{"d_model": 832, "norm_eps": 1e-05, "rope_base": 1000000.0, "qk_norm": false, "attn_scale": 0.125, "init_std_o": 0.0, "final_lr_fraction": 0.1, "batch_tokens": 131072, "seq_len": 1024}
MLP neurons of a small language model. Each row is named by its layer, matrix (gate and up: input weights) and neuron, and shows model dimensions 389-484. Each number is 500 + 40 x the weight over its row's rms, rounded and kept within 0 to 999. Numbers have three digits each. A neuron's up and down rows have the sign that makes its largest values positive.
A block is one neuron, or neurons of one layer that tend to fire together. After each block is what it responds to, as a language model described it from the Wikipedia text at the highest values.

L5.gate521:440545467465568513496559474435574548417476466449502513591551489544448487541597535434566500581475482487517468500474524491488532499547563551466550457480529466505496480534431480535516547446457520489431578445485517440456484439451505555511494466546516473477528563436481514539472584475476448522
L5.up521:448553546441473515533544496492567505480482523520447494486510580515485473492509471511536471486508522502512514476537531429420465463447437519465422500460505431470534525558549506501553564489501502537599494505553515493496480535550521549501441530521477486498481549461526537468572521518497477538
L5.gate526:518481401513499452512512461503538532503470480464491453485528511493506424472515465460488500517433491570535491527464448505477478573518552461493500559520416467553480493490563520513507487428413495520504527520496425413529483496460496520469542548469448492498505552528470474555505458495459422480
L5.up526:476495515461411396448452495575566480507454440515524528562512470552473507505533493558492455538452516490443470446526496479501506539574513464471471595492481459531461465475508440504522500547480537485462557491554509513464377486472463523522521510516511493474521532471508513545475540415526469535
L5.gate629:504531537529503488503526478487608406455518502575485470564572522495469479522471497483469521510491525444530556470523520430555518490429472574430512478595446517548518532468510496479549558497518510498540540526515521478569585494474527487480489490506465467498540534509509445466487398457516549495
L5.up629:512541516487479399473521532474477492515521471463471496512529469516547495522492534494457432469483533455472495460577481434510518531547456527480424529486598438475511520513564436526485541537423433431557526524518450447467493472539425526390478510540556508550449560483523484452482556568533516583
L5.gate714:533510451555548572536518514478519501461491495540501516446494407571489533393493544493519551512441497504473549555595460492523529494484455490441526537576514529523535509484520534419524520535510495484524483520453452392461513451535540530466488502528525499481497528495551488395441502519506513469
L5.up714:454507414477436537493523455579462447552463447549422486485472583448540510475554535488470494464490546513491574497515571512483500455488506448532514505498498504447459505522513463509482471527495474546486451444479495406464495519471532533449437487517534463531511518487463413620531515512504457541
L5.gate870:449574551515454471521506422519490433440500466533545494503486475553508527517515506508436476492461503430499513528447464520451440446525501496484470554537497538511454451457583446562525467469507523435496511501505481472451424497434432461522452444541482502485423474512551572533463521548515477556
L5.up870:480553500500521497599482482546500563443443502467468469451487536541518479548522451520534524434540517518471494523469541487454464503489478484472503516540473494513500494503493497519473547520475566507528467492601540521536462511490511525519526484492536474515472509472559498493482483521512417521
L5.gate895:547553488526526472521471437447488491516424442488441492536494521552478423456507484460403482477468488499533573462526513483469473522517446470473589456459534496523546511499564519529463476487455502468513456503480569535477475446518542522474571568478558527495419475471467542445474545451499537546
L5.up895:498541495508557459522483483506521478531514516551474413445534528424483474522448441564450435519491447503458497517456542496523520564393442472526448550494515477528465466604521492442568475483434518521590459516495480406509502501431527551504471489483502455452555520524513506487512494522512531510
L5.gate918:483494550523484576565469482496475534470465531446488638515483504523530534527507416534503465483484519476530554475527476492526481545536501490485424460548537514490440445478523503499525507448508489525555448444501471513552553559494546496509554569503524500468476557434514440593391532512519485431
L5.up918:518533437491528459465510444524501462488537544525492561444440439484451488458528557463509480439470486498524481551574479510482571449536461522505488518533542501466514498458484542484493475561428471504440446536548504488519511472469513517430470473420499475494451536464518503540564583519516440530
L5.gate1270:511489555465474489556452567531500468453505551456487499532533466512467487543509494419513465476484499517516575523490502405472413560515574475485504473550465483491496558476502520519481517523472464447501507510520506487573514465492503555495541485517446442535468513544537524544502457510540513464
L5.up1270:469534484487438445561548452510487530487568464530510457483515490539506468553528488496629539496485490453443491493576504507534453558544550528418552532549455457477505536507533535478449500537487493495487555494487495537518514475494488591481535462515496516459470447510497486509449465489434493551
L5.gate1383:554534481537508474473531463515539559434484558437515495532445519534532513551491498506548386526503510504470536454577490493474507482501501530454491500614438573523486462529505526528493518440484506487489543511540466498467619545475482514487497598550488486542541432507592513549540436492484474463
L5.up1383:493473533522465521490488510503454496474523547445570477561526466512490523506495534525600485468467473451444555538476581505488524468602513545497562480551563577548517577499524475476555495511533472556494484480483558539516488502558452486510511483531479451550446501473477457449518519475494512468
L5.gate1772:540509503579450492520389544526455473505474572462509522429542483483440440576564529522532473438457436499445569464495405456508533502556472440491490494475467559443498470528531452486568479537367470439483452474495556504538481460485443517536595567537488528531424498555501510515575565566503508478
L5.up1772:469534469474550560521546435477472504404524479565517490514457448488553525540505499464524432498448511528497497504551539404536492577484536448497590537512431538506520437579486447494505557480455464457429527479489471441519481481480372431461479479469541577509549552360554537595565453507468514485
L5.gate2052:591467494551472470559486434545514570502547442488528477484481394540445499473502514519480517501435506509486529513537511505511540451539512478443455455480476536490549478516580529531530458486422494461436498490482477527412492461542499517478428536454492400452481506533616436473430481478471487528
L5.up2052:438480595506440588543522490459425451547509508545494503469468529516495425451491504454503522514554491536560493455565429525534527534536439471505568496489439491468502468484606494502546492492470427532535483484501416507505468559459542536520511497543500544515507465526534354524518549557522479522
L5.gate2309:518510473499527456467429543514559501527501480517471491506443500577466529551531472528461495418468482524502602556505532488555509513469433434459517515550489443508503448508475492551589486477468494446515532420503529478406600455498529543492526507530538490458451556448463508508521466473532499432
L5.up2309:497517561498451539560466509525527515499545494517480506501472512582445455533523450504423552493552491566466513594534540461498521540509488544457482526427491463524499434543523465537510453547512461463491519506475505547462474510514548504447459472496529547499493538455490541509529516467474474518
L5.gate2377:597509459512488512495557469494416488481408480448483488558572529476508535530463528477486480422459482542517539469517443496487458461505518441393564476445511498467535415470538491480530509448471497444597530496464548513480458555524512550545499571455440410495562446511462447449470504469520457464
L5.up2377:500500535527514446516403511609466479498467411425606549450520523520479522452484470509511452461484528515512511559449428514495478463496530553508450553523482506382482495506488528556481461450431495496551507511531514484516476494447483462468477490480545413521483553436572539489505506460542467519
L5.gate2429:445409500513411520471483503563464488445522560444520483477523535482508466476554556484470490510456474516571547505516490494543438515548508523450504531574512428525443438543470469451484472475446463437532461499433524445479522443580494531563547454537459491497559551548586492529521540482505504453
L5.up2429:524564509536524477553513490549585559514449544460444438488508539527533489530514499512565528476472463470472484475535475483517542613482420518486465463540502475585549573553506490616528453534516477497506445471468554527528462514564469583480531530508477499514501489545491487541555506396472520519
L5.gate2462:563510543495505568439570466565534413544420423496525467517456522448414485548479499511402468447353469502450563399431520494486489514536482435498464536494423445508496484497517485429499502524543501465449472522467517423534537483538501482423500491550477442493563478502495487508523547475549542435
L5.up2462:496568489510500513492493487527478533514550455451584481485464501544448529539495514486503529477487530422558542470516472510555481569574485572453531486593509557515473473483538491535571530497434529514482501484545473452506437513466496571548511471451522496487506557473438498469500515526463503544
L5.gate2587:546509444494582489507447566522444449580572484445454544539486469481587560476469566525500519517514514549490587528555520469500461495531495497420560528496486544521516481465566465489507469427458481468417522478467466453510540490454512484456554507499423404538447463566494391429452508448494554476
L5.up2587:540527583525528481433509509520485470483456445467462558499477463495464514545523513482489560544469546481434488450504389449456515519478491488477465472552421500564554451455517568559502476527517483556521416455519534537494451529515455479514500466555562565537487520470534413498479523489469572481
Forms of "have"

L5.gate44:488516537533507509513492520396508465456510514484565547527497489545535452494477453508512485568406483490507516532432517516504446500535543513496454469536438502467498520484504587468554497473531431486470473461522510483518508534558478466455480510478515501541559565491479526551503519584544472497
L5.up44:533527518484453571485478517405531519515469477515516468527558467530512477539485542530521433489490475446481458497520391509489518528472433488486507529534502548500511472491521510438470528584551546551479535484528534489534496516456504487479439531464514422500550493520456500524548549502518419519
L5.gate56:496586477495511519473505510449515460434475457509537509469456519580467570521528393414431513426534556463563549586544549510518438483472501544508488444515434514475456479463492501473474470530527517473493451466462543496505521488516477534481448507498512545459543577476500450577554469457419506512
L5.up56:489528536408450583555527489536486451536572528512490470542501505591511509533499516553535542517478545454484511489495483450547545499528430548482488484471505482558461544475538501468498452500552479471502543598502540465540493477511516473510496510455448545533457529451462525532561467477526520508
L5.gate92:471448526486556529434501497569527436518559530488541554483493466477494517495536522503501474550503450467476532514542497482472476459488435514498472557491480526548507483454444524477494525540441434540462499553562490408483537452491461490511439484441426527561476550521450490551503482466515414440
L5.up92:463555462454516523461561540449539478508512436526470505475451512533601514510539456442493464553581516423471476435521463496466584482480461501453436450542465551496478481607517486570546513565466507523457445417487498495525500573474516531539459556517522482466542514458523524520471544472544446560
L5.gate219:451457543543507520425569408495446512519467536463460526494570455492546565493507496525451504543518563519497542489506566507427487577496524480391440468523515515520487535426577503511540511534512490451471454469456498482493452515504482543398511543542552472472475595519520507510483453568576438453
L5.up219:460530563500530500536453512502478544506461519424576514403453522545550445441517513527574584470484468486529511420500519524538463475535524496464422499552496428524435528456630480513505478448442501480379528444583522434488440573583505481459507531523517488556579500550507490495442516498498440466
L5.gate268:544442477548584522476571518471556464487515512447448486449515518477509477481544490467456488449484496501448611518527550510475466436522522531506469493536446569474468446479506433516553480489468464480535524509426602482493511501436450474515434476471511504498465517554507522541484448499556557538
L5.up268:525518513534573490505518487499552458481456475511475552504461491463457496478497495424501553548531517492541503516480553495440518519467481530511501431525502577466469512545539521412480459476570456476474525531492420522540483557492506495512445521528480570542540506458469551499528433499473511509
L5.gate368:435484508476501557583554475505534483548468518471522505500581423529521488463525525507475496500490469453480516515488469546469556457520462491506533504503469576549439524459538518507509470524337472489455559430537545461518511526536509507369506515442485521530565527550555519413475460555498428492
L5.up368:439536499484619531438473513530470535504509508457487585453496511490484514520554448506444519549484486454469492505428450557500556494468472501496486521501507526526443547427502493494519463512443389449450533467577504537526493536516476480563468498523471504581496531511527549510547507457491440532
L5.gate450:553495515451546499521501565542429462564490589387508505506504418517533554542458541498520502546458426480472543492508484469451462513524503571497506497539432513560488494391504469465547542557452409448497496479573503460563405496491529434493515530410472497519562531511477473483515456531492479456
L5.up450:521431469453478468458490530562504408487456510555541528456545508512578499509512560492512486588521534435483498480462471434467444465541543533502537449513461525499535577431492517446536474534461418514449448574505504507555455470433455473525498452515504486543510482518492479547530503499490477488
L5.gate529:513503463538495503503445552434529450468479439472520529480574478485461482498481449521522597509489575458486486520438466502590426467502547393413545499571474565536476465528481460523426430518524457435457523551495528488525515494525452458531476559490493474521546521500518551563566484498481513434
L5.up529:519470573502455478544394562534493510579483458541542543491550499469465512572420476509505537443464521532504556591418495515585420469486562442512493498574501532561534471504483454479502445458513485568515593469507530498521436536471474554524478502549532463512575588510398561495494556523524492542
L5.gate1360:543518472584453528557473480576529524477503448449524485515436538533501566539581487513544520518530501467471575461484470527508458514627423449476487516549488476489457524457536419534516545358520502534460533536509538537580515510470501494529536502420457523540539487466542525502414487442502484524
L5.up1360:522487419562453594473533520556462484482512550498468442470505504582486572494457545520503503489440463517502537475522525537559454483588536532535428481490520551468491509468500530569583537418513530537497529518531455509530524481487452537531550549465419502575536442541485480544503479509459530516
L5.gate1587:497457452543495480474466440591519493516487467483503606517491414548465549561509543467544487518486497444550561489471532479460507439502471544546502500512457463497528501475483523504556463586478425543478443455526547483515531450387454539504595524506508487499474544528464444522394455536489533452
L5.up1587:488562532448538548474405548543467426598470461592491558438491486538425532576506518530513589565510474446452516540497563516509472494414530515432446536500505522503535487419509423566548486484480521446499546544471457403475549547532519540480458544549487513505488488513485532499471485484560512586
L5.gate1664:491453476540500524500482519490492525463493526493446544568500494643557541482526494448450551524468535554477546470439458540454500466481522475417451478523471546490481484452424491519499511439474531525470537507551467526559511480535461525522505481503472477502475471513485513481500523492474494490
L5.up1664:494469471438506548512495431479503548493433485504430528506488536510501473523493512588487521568492514548487527498504486438458519538486525441525472466540463504527544429523515522541492553529512487519434524458484560579517506530507481559449483462457468495452487504462455405500510528512484469514
L5.gate1907:472508452506538522565498517437425487469428489514585525494504460497513512515575482537547523525453484456456546509529444566545482488495526493445476494536409498508465518492516485423500534560459524503398446534479566460525443507439532417506463467512480495472476562479418490556427464494481436478
L5.up1907:485550516468526537498498483503477421528481382395434544492542466507524457502543529554506492493481508476489512515502497474483469494510554489486580513516484532481471568457508464581428520453489482427498529540544552452511409499562453473487564502487485519504486487510408478575524478486491525515
L5.gate1927:512512482515543455518527498555474435468463493437638580432530438482458524484455463538462514407453497428476546442451531466480513558470542483500488497469441477543530512511534524506555541494471489536510455451547494500498462545433547566487457509506521477505489495454503519441512500562496564514
L5.up1927:425532492492499517503487475427500464535516498542442577549496458512536493504555533510466499521482478478508522474594420436483489480546459511519523441557493548544459512498507449421522511509498514597482510476485572480564458436525483542460459485476503506503472473513478566456474513526519468516
L5.gate2238:492524464482410525491508532464462443481521511522522497371508476548448561480522444543500511466436493387420564501445532449453452589540521484554502540518494561447502506560490501522466426591526523611479541533481484412527445481456543507535488499538526555474443472477484484521486483497496435520
L5.up2238:526480441539479574529483531473523561514468571515514510539486436574524521445527489480500554506533500496431459467488532453486468541479526476547543459486505494487460492502501448508466489522519492511454469469419492470540501451417480482488487558542494507499544585520442449527458453500464537595
L5.gate2453:564514551423548504507532471516548465500520502442499437539458535481512473497420488476518564490460464548458539559556481543545495599504500523484572573470527524478564389456582419524501504564459467505541492526486525445542419556462469422504480478527465546565555472546468466536464501463480457470
L5.up2453:432516469567507390488490465526414446431521431538524452512492542499529489496582519531434512527533472495450519524455475462557419530527506484475470493516475485519471464478512480544465538485541552465468566443527448468563457495559476486518456533495448584450492498471488521582474489444512498538
L5.gate2535:469559483554578452488564517504490466517463499503537511463459455530506498532575492519521494582481503532400527550477549527546484564489494489451556461538378483506512422492611571539502504514421476520443500541460521488508506511598531470508465473495523533536485486479527450571455537510522448447
L5.up2535:508593497529537493434560484534486493475479544490568551424516454460466406510503549549493507586499514531451472554430525546487523469449558518502458489569505538514473494517536537464512500499515510498490506490544481576547441520482499530452476512439498493561477540488481420542488503563452410478
Predicate complement slot

L5.gate797:601502472529573548518425548585492505479475466428512517507463491473483511546518476487425492473474482469548561545478522572423454489515442503528404479455455533479512421482473510506459458468432530511559512457507550463488528481474470548503427514493467526531538492559575494522493555525515550451
L5.up797:530460502545454539481447475471574487426515460588521491494471482480465509472450478437444482482493476461499533456508504498488486539428409482528546439439461476589502449472492532459466491487537452444427473466473549419476534457509594496461506493492563551473528462518559520476501488509489471489
L5.gate859:534513485489522484519463492510517394510489450491535465494500447577539539491537467459480485448478511529441558504526525523528493510479485504505537532430502468519500506485496556443516624517513532510542505480540507436557450408500463474389542480420522522477467548472581543517482514506515546594
L5.up859:470480439462615463526515454533483447572418581514488446508513571555490467505422529524492463525550497543450495437528505433500511491544516510510419469520569498455542501517499420546461485476506525481510508538514434511488452431533552500474530475485499477461393455491459498398489470527494498507
L5.gate864:509478564503514509429497452503544529598516540446579529493456541466461493474553534541476503499460480551445532495530530506443420489484465510560470567577429521511512507587490425569534502487507553460527442456536477529545475486542428487464540494510528479520539553501483498515460490481521516456
L5.up864:445483544474439598487418345450554538523429539460453419487490543489489502451507425468505471471539515575528469480505498478469534447528485534486515417536428460541471508492546472516496468502498480520471444450492527477549442542557515501475539529539513504509539432517458499487487509475499452455
L5.gate925:583474507487532499517463547452512445513500532457496560512465516468423465463519557555479533434468460573474484540519501472457513551530570474458504489534469561483463432503501532508555520453529512464534559481527478506449482536523510527473470508547551460434492564498497457493465452455539492451
L5.up925:584464526479505505513523492507465509530461383592514508510544522451516505501544531484548530442503509520549490477483519548423488527518527533493493491448548514531494484531491507530550465483452455559565481468456468582439425503516459421519485455511517509496578545528434469553476425480510506590
L5.gate1014:564494507491507538585443545488451510441509476544498527448491489514521490577541488495483490519503514445473556505417520438535549547541561543500514558514533472490485470460527527507540532470504588482500535477545460440462517578401531410453480541446536454507490523444432540504506452483570460442
L5.up1014:525518443475514443452491442595492478589540487472521505457481550533476535479515490520416522597483480571445471522506575497613534498503521496488493460449466417456549618521514484528534527508535518505463466494465457484549512399466541515491505481510494473502551520535479534587438522495523487512
L5.gate1171:581418515468484569544461533532493493435437493510470503418510444453417525499550449528497526485432499488418566516550485551494417493505484435471560556466473461515529606508506560482524488453489498545464465573585542437430595516496482497509575495451532561468498480537469487474415512528500478377
L5.up1171:539460498436522522445522473537558538563535519494515472488527484506507488498504529502465425504508567539443453488478544492434458583542521540523486465475446522492580451562454432528503478485452585490529522550509502578459516565530460518508470458510456506478529500467499495480463560540421533498
L5.gate1387:519496463490523489496514494459474463528517498566468489491419524568507474584492463517399425487454463527503546508588520499453456489493529441488469525518468473536424485469487527459538476535558446475566436454492517515491530451456484484454530479483445516483516549498525437543456471589527542425
L5.up1387:495502467494542471558471510501514466471542532504474463507475499497399525528549527497499511502488514584524473507527509560506514449466497482522541519579568541462470507529480491463499473540559456552483418496477436593419480476454527564510442528552595504504525536496527482460493481481536552531
L5.gate1629:428536522531552430465483505551587503468494446420515517484461468518506498490523504505444558501516520522500481555514442512590486577449447505454509511450478515414429506427579548453465489389478469451485578461499501432503527477505423550527492493537536508483400528497554478480431498453527453539
L5.up1629:440554487527566514429514538493438502499443537523579521474495450561492492511399536497513558515505500580489497538524489549550450547567444520457489528454433477460493524463529474403506490457558426494562520496531449431532435583514478482465469489518508500482500510477540484493504522559535485555
L5.gate1694:461518475559543546478466458496575532524421528417508517460471476495513501539550499494482529478448520469479572452565540562402525513549412444458478485531466530551484501538515555533491418471528419505499512428561454476527451455570510550448506558509489516554520572450454520490462496540464532510
L5.up1694:536513551495522590505485449499456479464498547569534541502432540492474510543532521574495426443483549488495489537478482554538559520481510501457495533499494497410470555455514391478584455464441443554494490492516563513488471495568526604474482475558496487482446486498478531483474409489438528477
L5.gate1721:470441494464567451537496444533483487469574444517505560507516497496503560532541567517532543450422571519490552530550510482552530501457569433488465436499433546533514437494481503515511562469489532516514495468521538448464539515456518536458514490503474456441483496472634441447476523527496504460
L5.up1721:472435438482505498469517490437571496549461441508516508495572478526525457571489520543531502528555560522511473513507481490484524463485516562497476469512495528458521484516547559473491577436520501535390495507501559502537532483494516469505502477500518528433495509511560537503511530512509408532
L5.gate1834:465525470546438531552483433466528477442515579492542456508534568547413489543500552488480480484512506494523502530475546486408462522524466531535429437488546553518529534436481457555539415481421509461469496394536429505546484481554491467502514495501493422519519489521444542495504512515461623469
L5.up1834:492522522438535546525525553455457525439512501503462503454395475581503482530518491458547432518434569416439496473489505504530525521556500491482465535552524482476489503430465493518544493428482519524549506525548524477496527423519448498496540484506540464492495478434473512492541461540538513477
L5.gate1978:507504498579545561491481508576497409554512540455490486507419517507438508489482551465576570457525494430517497507529552529577480511533525523495505511464460480588497487469527556480479449458430538498422493530569531541464566527503532551524425447506553458485530583536531539480495485543492573455
L5.up1978:533449506565499527577541469514531569500520490476554546478511590481513460580503482573545473484488531465387540477483559583436520477560499445502503494502517512520552530481474446432549496504579560478488464422515480445539459518533456553549459481552515527564527535479498481533510484496482522500
L5.gate1992:510546484549497514500475515492462476506527470482521524538469475471495491579553395534432487509481516524440515507488553469496438543543457489430531556481556471431575465529525521453485485516523459443551505521431528476531568426451488529536430528480545536521520525489478501454429418545519492517
L5.up1992:501466477542480507497445453503469460528538412560469481544526549524521520553590499445520489530572489549419459482463461538507522460550510579499458541511460486525602464518448525510471470535508512512469494424495567563492573513527516535508523482529571537536464524540501556519481459556538457429
L5.gate2208:583461498493528529448490487521564443505476488445499413451482512471471522486539559471463521532417451517410470501544480530549462593532448498534498573500516474512477437485496524467515442483529537477463453441537507619540424499453513559511455532481535503550479503518480500561482510499511571525
L5.up2208:487515522487494483604474438513471519526440545496440569541611453503529508509512536468528513548432539591479488509498480530497498479473454504528550520455517513503458518433561441514469507449506505566503538462541535418532521513558531439468500486510495460518496529405517504490496515520525510521
L5.gate2613:533485476531522543498466506507603532504545539467499465528469565488528500479511572535500532473480406526503519505500537447502421521550537562451459556551434503533503398500558472514565455455397424507554489540474490474454529506474570540482428517488448452549570526476513441512425474509482550514
L5.up2613:508430512516539585508434441533559530455535526495497533391548510446507478505452512527530527462460516552459484504528495472435529518506472462435578484536483442479434536532528484466606511512486536524481406498462488526489500486485512487431451525511467561529490480496567485499448494496515569532
L5.gate2694:521528472515491435488531445490498430506500428468556512508517458538511501481465518524412526482517511568521533421472543493483461454502515538441439484515486503509467487531551477423576546491514451477468475515482498471552470534510492584478512552473554484558460528530508478486475579469481486576
L5.up2694:493481501544536498498412454513547442474536434533502437445492488498491455531533485487486497601506493554511521488485494497511514533534540444505556546596465493558530474563466492497503474474537446492506469527500538448428439473496542540518543414504530551518516485480499515488459488504489534512
Linking prepositions inside names

L3.gate400:497509534486485589461489483481419443462470510506476502493534488556526505487514578560520433467498497482545515588445463494488470525439545535454462516484493507503452390498529497519479517556509517461554481507494521478520500543478465527504478493456442486483465563489521546579490455522485512516
L3.up400:544557449556507516467516559410492499493540571512496505492448466543458495476455468485443431437490383492480546528474531513542536524499482515505515477518408595500530502455467583481465536499436507475436516485536548546466394503556529460465516513508445505533466546453499507528418376455540489531
L3.gate1818:534480469512469456500449417509490474518458429513401527496464485484485466596490529518522441488495501570462518477504469485515478537515466543485454516488449489501486497551489471525560445484562518477459532511472530480483549510542518536575459547513475454537528519492470423547464532450511474474
L3.up1818:506491551494545516506502449476487547497488550553499557565455590522512501524482506518530480504468541459461535531481496469531420455456460511456475491508544471434475392481510514525499465501470514475591536514511554482476521486585533574529536402489451426506599488490534492493539488469508443433
L3.gate2171:480452514527529490580445423443455402458461485476583516560489489537439515547403443573500424576510505484558540509516529503522436374528525517471522544516454513507522480482484492479561519493496450456469539512456487487533486555531502505514477488502449478458513599492475424485457539453452476498
L3.up2171:520547469515536385529526427498496469486509442555511483495433397499402543542530358549522530571464560502470523549568526511532523401490451423443535512525445512479475486573462535518435500442545501472497582468461562543483467546528531537473462518485477503482569524537498418464488448437481534501
L3.gate2392:477501486556463461506578504528446445516516460582500583550519460571525483527503481538477480484473533502461528479485510527533480527464480498415466497482471513477493474540483542474532550514437482462510462491451511466530528484462445627486528511500551485459499508576474522416409494510510458449
L3.up2392:566490487423487521474559520522500491509530446468470525401526492502487561456503496505469401538471481489572526510472509493529537475562389506473519458553547504597506506466511416518562490542526521475527537539496541492481526468511539481506547536567515521480465512429483451490494512451548554510
Past perfect had

L2.gate2572:484499462528518531489470507457405481454561506506467547491485489491530491539487504535485549602443588458532547513516443494473525497549516518468524538500501525558572485483492495479553470481469432546432492540542488494487508512471549450526472493463477446460567532502447505480489488470512462474
L2.up2572:455566512435510556478513589513529514491461522465470503508451522537563558525523492561432568420442459539546520526491567506532488515508515528498474497445506511482499511424459525497545500533485457421479475536487518448549400496462502443513511538507475523573492539514468491509406502516526506565
Copular verb before predicate

L2.gate1287:499574517480539484525429493514439512544461471472470448438518516471479416546477454523442486426502510407430486469526542449416525457547444484410423537500527542498507542557510499517526457502535459529536458475495469491480493519499552544432528474491483494520539513481461482409539401523491528551
L2.up1287:570461513596458520494512469512466461570547520475404445537537538583467527591572544428535461531508466532510489515532442490462605461470490491482528482515503455468497490460519472465514486497483532478530474437496499498560477472498495528513492532615456525486462472586578498498468461495572503552
Mid-phrase linking words

L3.gate438:458616435577521501487503496541395472502522572478512526547459488493495480490498536504443513489466494471561556491510557507507479503525525468495536470492486532491515481509527509439532437493425469545440460504510533498486544484518462581497477514470503452525548470504501478515454440501567491576
L3.up438:511470473460458548576479521589504570610484492475560443481506436492458542529543544522437508476472482536404532470508468475481479537469396489562492484509447508542535461453502512509554494535580467529497538516511586516509503488494531536507552466499479525516543574504539431568466482522486543545
L3.gate731:440502532579488476574530467534418485435426490477509502508500521524504554527557425525524542547529545553468546539526549507526454510550529454572518568538473541465452521456543524519404487546566490411402511541485518454537530497546514469482493479502566453541505515435475451514452436453525474479
L3.up731:530465467486581512510457482448499476344476535491535453474472476496529475468507498461497492479506490488492545493622509460553494472501492459492534503485506458465454510545445498479489503498469522527488484494532474416536554477487488491618447501481477471537499520524529386492535527520531444512
L3.gate1990:457479519432519498529500454502417453520496506489475552553540527450475473523486526511501503510511475512511521460411547526450517517495450494588532498478488477545526512595581458471578496571517458533478589465489568488563481441466445477432483474547466450522553478531552456560412510467521452529
L3.up1990:512481461504488499478465513459456472537563504469513519522514459546539577518457509541544503501456584520470467619473519529538499519520511512497526596455516513464454462460523481445493439469439526486425467511536439509540525516511455496520400538479484536470512478450488542564495454510512503500
L3.gate2347:372507449498513518564514457524551461521496476463573475555522457560444479516512476466502504506536530465530520492476531508534371463544457546478414541517497544420542503494539474472470528530508465493498462540451531548420435436567469545444560484488499423536524503501509509512450485479432459427
L3.up2347:544545467522438452557572498493554497582363460499528522465507472514515560481469450496469433550546474437521494439510467497524558540555472495514461523531467521526487447505527491565508570530493461518509571474486530497594500533450483494524545513481494515550490530577512443472522534519478519484
Negation before verbs

L2.gate2583:553452470464506563528534492478444456483489459532476474509457500509553461528601432565512514486445428402515616484524490516576443451514445476476514513505486487487531465426491488470542516521512445559523598518519564540392507485516568458512541511540485453530533561429534494443399475453549452476
L2.up2583:488505490482484470401504525595481508500482596458450440594483506523570463521469440457565582534493517518472467575512529510437495557508537514516460533435561462554503505533452514591560514507558516451486573520565503426523509476561480458506519482483452487561448466535536572515553513505486560520
Main verb after subject